MLP neurons of a small language model. Each row is named by its layer, matrix (down: output weights) and neuron, and shows model dimensions 565-692. Each number is 500 + 25 x the weight over its row's rms, rounded and kept within 0 to 999. Numbers have three digits each. A neuron's up and down rows have the sign that makes its largest values positive.
A block is one neuron, or neurons of one layer that tend to fire together. After each block is what it responds to, as a language model described it from the Wikipedia text at the highest values.

L3.down2:475488483532517499510483467572525476519506491511509518500487502488454505522484553493518531460496549486526480538518464525513501528484504502493516476484522519480497516476524477505529473543488547497477498497531502513474479499503486499464518536456490517462522448495499532510516498512472482461471478495490510482469501500505498528475513525483473543550492500487514466497495461522508509510496
L3.down422:515483493506496474513544459537521515490458520486485504491491498556502534502490520494499522511528520502555480510526498521497492495480544503482478481461477502504465448451551492514505522510495490518477528548461505500494479515491534505491522563505532486512551484513490535511484506501511484447503476526519543490513501551524505511558458515579504500506488506468536489516492519558528508506484
L3.down454:500465497505468522567494491470516542525488548507549527512510520447511479499531489505506516470554510484546501518488545509518493495487515511479495520489480498536459517502484465474533501497519506537511522510501503513512504498508535525490538543509476533532481493495495512516509546485484486502495505476503497500503525519467509515484498504501494526457465481518528452480518508477491492553501
L3.down1008:518431527501539502510482492509525481441508523490523486542489501499527497461524531510532477566476517497504532515463518448513476496528496465481471463458545495451475482483520509503497533475574488522518475514511495555507534507495511439533463502521490485543474483486516537535519468480527483474502492488492551481510509479499489474505482500535513489518466510521485509537475497464509476509468
Mid-word "-ine" pieces. Word-internal pieces like ine and ane completing chemical or foreign words (adenosine, luminescence, cyclopropane), plus scattered formula and list tokens.

L4.down1289:502508562528474504504487516500527509480489499478469495532480502505485522509532542508498501493518506485515538456539448526506527476521452501513483534494537451539478535439504497513533495496534491478493526507497503500500521470488492492475538478498497527493553486501504502499507506472474548634465489532480470509495501504487498459483516472467445535546495523540527526496484481519527523470481
Wiki heading closing marks. Closing == or === markers that end a Wikipedia section heading, e.g. ==Career==, ===Films===; also table pipes after column headers.

L3.down147:487489406483498524504490543537533487479505511493477494496524483486490452525526490498522511517470496557540536496518500515522488528511511503519445495507540452482441482533499527515458483521509431498500472516526492517452485519503508523501486470484558495514490478481492507509480555476556514579532495452509464506532479552499499497516536489539518503483490489540512499493488511476503526502493
L3.down665:499489509518479503531503557527536457518529480515465511494500486488534487522501467539458495516493527529511548503499461470440523515490443490523505534483508488516480485477503549522478509521491533525484507558454502547501467539510501521486536501558473520451478484516478440482520537524510460524525488523461498527481488530492507541514520514515465491505499523467481534529452502544480530500522
L3.down741:484493509506525506498480551505441510514485464497508482505517519507517530478490532487485533514501492480513521521459498485500507516526498451491517495508485478526479486524474490484487485533452425509533497444517482503484474467527491489499520487520539528546487475543498496472523535507459527417496546498501491499490508483529506530472498469446519497530539394509496489528560501510532522484506
L3.down1621:476486567452450514499494490525503465512460462487476506520519537481494489491495528509491477500550481546470519498513489504536458517463498488499503495511508527498490472495544530503479503497519470538479522444485495525503514465469468548519475513470495504461474493508480494489493496484500513512481505425448490520511442486526482507507496506539499496519503498534544509494482490510487516500545
Wiki subsection heading markers. Fires on the === or ==== markers around Wikipedia subsection headings, mostly the closing ones, as in ===2012===, ====Postseason====, ===First round===; weakly on scattered words like may.

L4.down1096:463514496504508467501513505500480491466508493483516510506537505497495484495505492481513469456452490480503462485476509487558539515510461479536540537517488501477514508473501504508511535483441568504457505476498530513474563442503485512483491508486532496493432468473520484460469508487479532547505517548464514559526478515476518500488478501546487520508499477502439481500517524521520516475536
Early subword fragments. Word-internal pieces right after a short opening fragment like a, A, To or I in rare words and names (agrarian, aqueous, Aylward, Icarus), plus CJK byte fragments.

L5.down193:496485509540509510469483486517459484492495474489534492447536487543530521551525495495500468548531481513484465517513500520487511460470500497509457507490480478494481489534493512489517543491477469534511486494523528498479460523507530496484474454504468467482559517465501530505468490528541484591508526499488484505545487490509537507519498464480527503477477523544502516479518469513489437481527
L5.down195:509529500483535490489472476481513468493522459523507451513506457506501480487476521487485493494506493533538534512475475460496478502482471472521505485496515503504525546518519494481487504473500494506498504521511531503501545525479534510464499462561490519453505456502506538463554507471480513511493515513532517503535525488504492527491500471471483485529519503489472515483487488500506468485496
L5.down409:478487504531420495513480479467550472507462499467493515521520523529505485518511472509498487496551498519492518512460508499511479438527472472526492500529480497479498545455523519477521505460509464470450499484485453482485494521470525567500507495534489538482525489512513485489540519493516548480474520481535516510491506511499506510512465506511521457500521486573500511500503543494491495513490
L5.down463:518511525559540470468482446508501517479490563483522561466481509550514514487505486481499522491515514505480497525481521508464494518491503489543509518496500523482491519470514509439513466519548510504479486493485556545496489478440526501530518460507480482475507478499519495531500476441522478536511532520482501539472502507533492503541500502541468512502481531474532541512484522497532512480515
L5.down510:539493523539488496482502528508489474494527460467495515498510487499474477520505547505526544496511459490546489508468510479493509457512499559490522509516513497486515533506496541514501466492472468489466494448491458547539487524511529506496558507498513509503532512509521491510428459510495551540515515473492534496459504508494476484512432518493551507527475490476521533497495497506489503526476
L5.down1000:542467509484489482468493504528555517516470494524535511474505502514532522514483501491519477483532508537484495505525488509476487503504467447532468478498493507528510507529493480494499518473501501512516459544500534488471449468514525525510496505503479482519501505466511481525540489498525542492526507504513550551492560478486511496473509541494482490508496498481510535465445540550459518492488
L5.down1309:483457515517482520493507509487511458552473494533457538502520520536511480511476454472510488479522506519478528497483514518474497520501520481500514514539500505506467517509497479501499535525467521523465475511492493578501512522459516487504471505452454430479509478475529534525517508489498487454473481509492514501497497541475492529532520521493511521539505479526503491503452540479501468539483
L5.down1433:507511532518512506486495489482500487534452489497495560491519493519521516521488466471493474512547516448474485472500461584518534536521510507494514474485519482486520521542476494523521553524506513558552479495481531433494538535519464485448538467451495482489539494468517521486454487515514500528479493558499491504525478460483489491539515533494493543495505525510504487524497482506501551485500
L5.down1485:532493480521511473499475466521496472524495490503482494489528502524532495487495499532522517574498480491452503518487520494485482547504491534525481483489480532504512513519483485537543497493523486520508471505518502518505521508526510500499553479475520512519565479519546510445503508454501506508492500529492483503496500473459498486532513480512502518473543459532515509441502494515495502508464
L5.down1532:515431509523503540481489521502524459486484510509491446502456483467500499515498472503515536509518498495510456501517515524519493463468536511470493491480503525477507483513489518487481500521523456521533519526504538507490448536474489493492495499502504518493499491476492506470472501467502484512479520500499487537492496508523517456514513501465543509486484462482461488471441481516532480516486
L5.down1616:522488482520464524524499513522489481538496468509500464502481499493467501560485487481489464471505509523504528514481491495518489514538474467520492494490489488482496528499518517478483476481506491514479541500489462528440540524488511486503482492508479509472489491509472501498489483519475567515544498508503497519485484468519502503500516462515468542511447489478492560491518497486480454464527
L5.down1630:502481494482466501464492523533475476527477484500517467499511472531480522517462465511463525498504485486497489501476529446538492522526482463487501480544495487495458487500476526497472535475466509471468483538493493464544519500515517500506509536493494523508504468465519496487509556499473441528528536525486516489496469512500557491453483491492504511521466501525483486551503514545497491483533
L5.down1698:475499491487484489491494483485494497467503525503472495539491516450489492492467503525454509485463517511510552504502485497493501485581540503533472559474536463516508510482518503539545495515517478463447540476483506491477455499521459498578529536541462534453506475487525533492484499491513489517524501503456496496526501531476497495491485522512478492489492528492495484494543496495503496485492
L5.down1760:511481496492500545459499485488458527534463533500508514519492504485520532491508500528474526457571498519511554528472511436521465511444509478507494488500498502491462520513495488539498507486519469505487498496493487496516455500550511517468490482469487460494497480471497477500480491498517487472478532544486526499507525494525494478461525550507510476553513510464501490506481522461544488495511
L5.down1801:482510471534495486458469521454553504488482468441503504502509516500505493483509498496455510503499557474488454487480492504505492502534486522502514469503504491509528525504520517484520469474524479499471506496516507473495518553474530511505529462463504495462525513507498515534505534508500490495509489511497499547515505509455465513459499484487467452524516491486461482492485451509486503490517
L5.down1818:497530513499487517473471484465513488496485505530497500469469492482470487504504502475466525503486478531457452474479500495496450528510556498468514500496475505508501480493465521473540501577492466468493494518542533527465475485518563499510516531465481483479520513469485505481514538447535503511447506484463486482513491503524456494569490512527505486480517509448461482464482481530480488485473
Mid-word pieces of rare words. Word-internal fragments just after a short first piece in technical terms and foreign names, such as a-que-ous, ly-sosomal, A-fri-ki.

L5.down13:541520457499537533523488504537495503510461494495499516484465490496505495512486484482482540461510475468545483493508530544513494483506493482485522476523513478555512520499479461524459514499484448490516534513501497506514499519460477529537523497521480492515541538536518519488468486491492525596491531538513564485526506498524538486488516485497474502511523519500495513495514476508473495508506
L5.down143:469513507509512521490551515454506516493492501506524493497518528562503516501448497479502499517496505557514524559488486499510486468515476484523508474559509472480524507481483509540501518508507478554486430497457493480491470515527551486508498503498494469468518515492489467525482477535518513519540503517464487550530483529533503508480507511472467487519527508464502502511573501489528503497514
L5.down187:487483524471497505531510500478466492506515533482526507518464445472531447472493437503515488537475515531486493483523513473506532509521513443535484542470517493491536498526529497434526511535560461494567525530500507459554522512498533469483529455462522505543516500459479483512467504534457485544489508531489492502502491503519513472490483508478476439494514478491495494509553479492493500467531
L5.down357:430506530497479508541498490521501514491508516483499471498501494535467480511520486476494556466547485522499476489520502497482534487510460535480499514512513493525492529528498462508494485483485497507485481482534508489483470475473476495489466497481493516505504518463499517563496493475536484492506485512519451506527505496465519501476478490486508458479492531460445503491497499520509466531502
L5.down517:482467514500496503496464498511515491477530524488488485460508486506533495497529473520502524511492509495438515515478526510492489468517483511497523484532460521469459462490501519467439462460512454518493503477506545480509439490500512479463531498505500519498515478543480507518515519480537516510484488496431552502513492480535493508505503511489500552491444497495526528506489526527490490487495
L5.down692:468512522519517503492457491479543495466512498496469498515456475524483486526554508528498496500480519547493512472498454561505486531483493531445491507485497472520503527485477525491481491497469469470534520537523488508509479491469506484500495502520507494521503482509466530498493498485504510459489435467465518478462482522489445509513508470492484527478494508489543573491503498526459497496480
L5.down717:538498522503474533510495477446495509503503492514494517524514546504498476474499504502504488514459518486506502471558526473486543479496488527503500486498502503534441514530520494540517510496490546497483464481503478538529524521473479453486465474487459522522505521504528476472499500492472516513500495504505468500541500470531495514521506503490517553514506490477480531505515493492516489481506
L5.down744:507488508459489520442512507502513496507539522489454490463518491459504452493459503518509480506496493482503519519474515521489524493477569440462516524508500507427544522481521511524512518476490472556486496518502524452476481486479461524493501472468501499537480531490491499527497500506510498590520505465493558457483456504518494512501545523438465505508502529496503482488507483474487502457473
L5.down833:516521457528484505475469467502458502530493571507496478475478488487468497453495493494503520471486537473501461518477490510500463495504508489498512466493488474520469511458517489519507524472483483528549514450501539513517453480536491455480521457493503521511472510492515410461501468535498473610523517459478497465496537472511502477518548495531529524522535509493464483463504494490473504517495
L5.down906:507460494535520502475495517468481504537468507529538482499527515490515483549463465514554474518468463532485509472495522531530540482495491489537506488528480490488455511483455452506489503489491501503539521524480502512513497539507472501498512495508509513490473520501494481490499498471498517454523477529475537513445549511482539520507506524516472493518484509522507544491470467504510506537501
L5.down942:461489501485513523487488453484499488483531482493471480492483512499512488528513499521460484491502448507425513481499521507489468469447467491495487471523502504528551468493531498539492466510486525467497519503501519483476536525466486545468489499517521525471505502463457512536495508478508482527518523528516469495526490538500493545511450494492464497502489509514531569522493489491476482504499
L5.down1006:458527494528521508506496537517494498451511492524514506466501509491525498484498478544525505438503500487533521515519532444487570513523472499504511488520512509464509499475500489492468538486490500496533492512509488524487502483478495501545479492546508488505509500459503489532506495514512479427523498475450534480483519507490563530517520479472499509510524497474488498510501492526499510517496
L5.down1125:519506515496485491463439477459444532474446514519482494484500487519474508522467486504483516517468463500474527536472510476490551539533506470490489495499473478512493499512545548501493483468524461530496485495494478517478507534521507521479553500499537508497492541500482515497487504511491462583508494499499524496491466510494481464517498481473482493487510482499481499518488483474489492543488
L5.down1385:490495523440529458474479538485567531570515553488505488462492459512486465516488540537483535493503519472515525505510482470483493451447504462524500540490519496510484517497469533486435465482545491561561475520518460475526468485465481501485503516499512479485489530487488489482499496482505502523487524462447527500511477493508548523514451506497512463490503492544511539480530504446509516534514
L5.down1421:533464524476569476516498501478526477482486571471523490432493495478497486542499463482488535515530521508477489508556518504529526494520504493517478522480520450450489530503513515471461462512504523530490532511462502536523530490473489461479486558509476517545527511479514481476502505464481481430522500505461484504487490523483494509497449499488503500507464470472476473492484496515499522463495
L5.down1845:507474509523491508484506478519508511479512488542503517494554474558531500494482568535552491543465486513516484533551509529496530483514520489508480530548528493491501490519517483475485467474505509508520474509494489483471478465482467509482474466486485506537488487524483479491509485481529502561467479451515498525470492523533546485490501473477512512473509480497530521546514479495526523487531
Decimal points and heading markers. Decimal points in table or infobox numbers (16.27, 8.14 sq mi), numbering periods in table rows (1.), and closing == of section headings.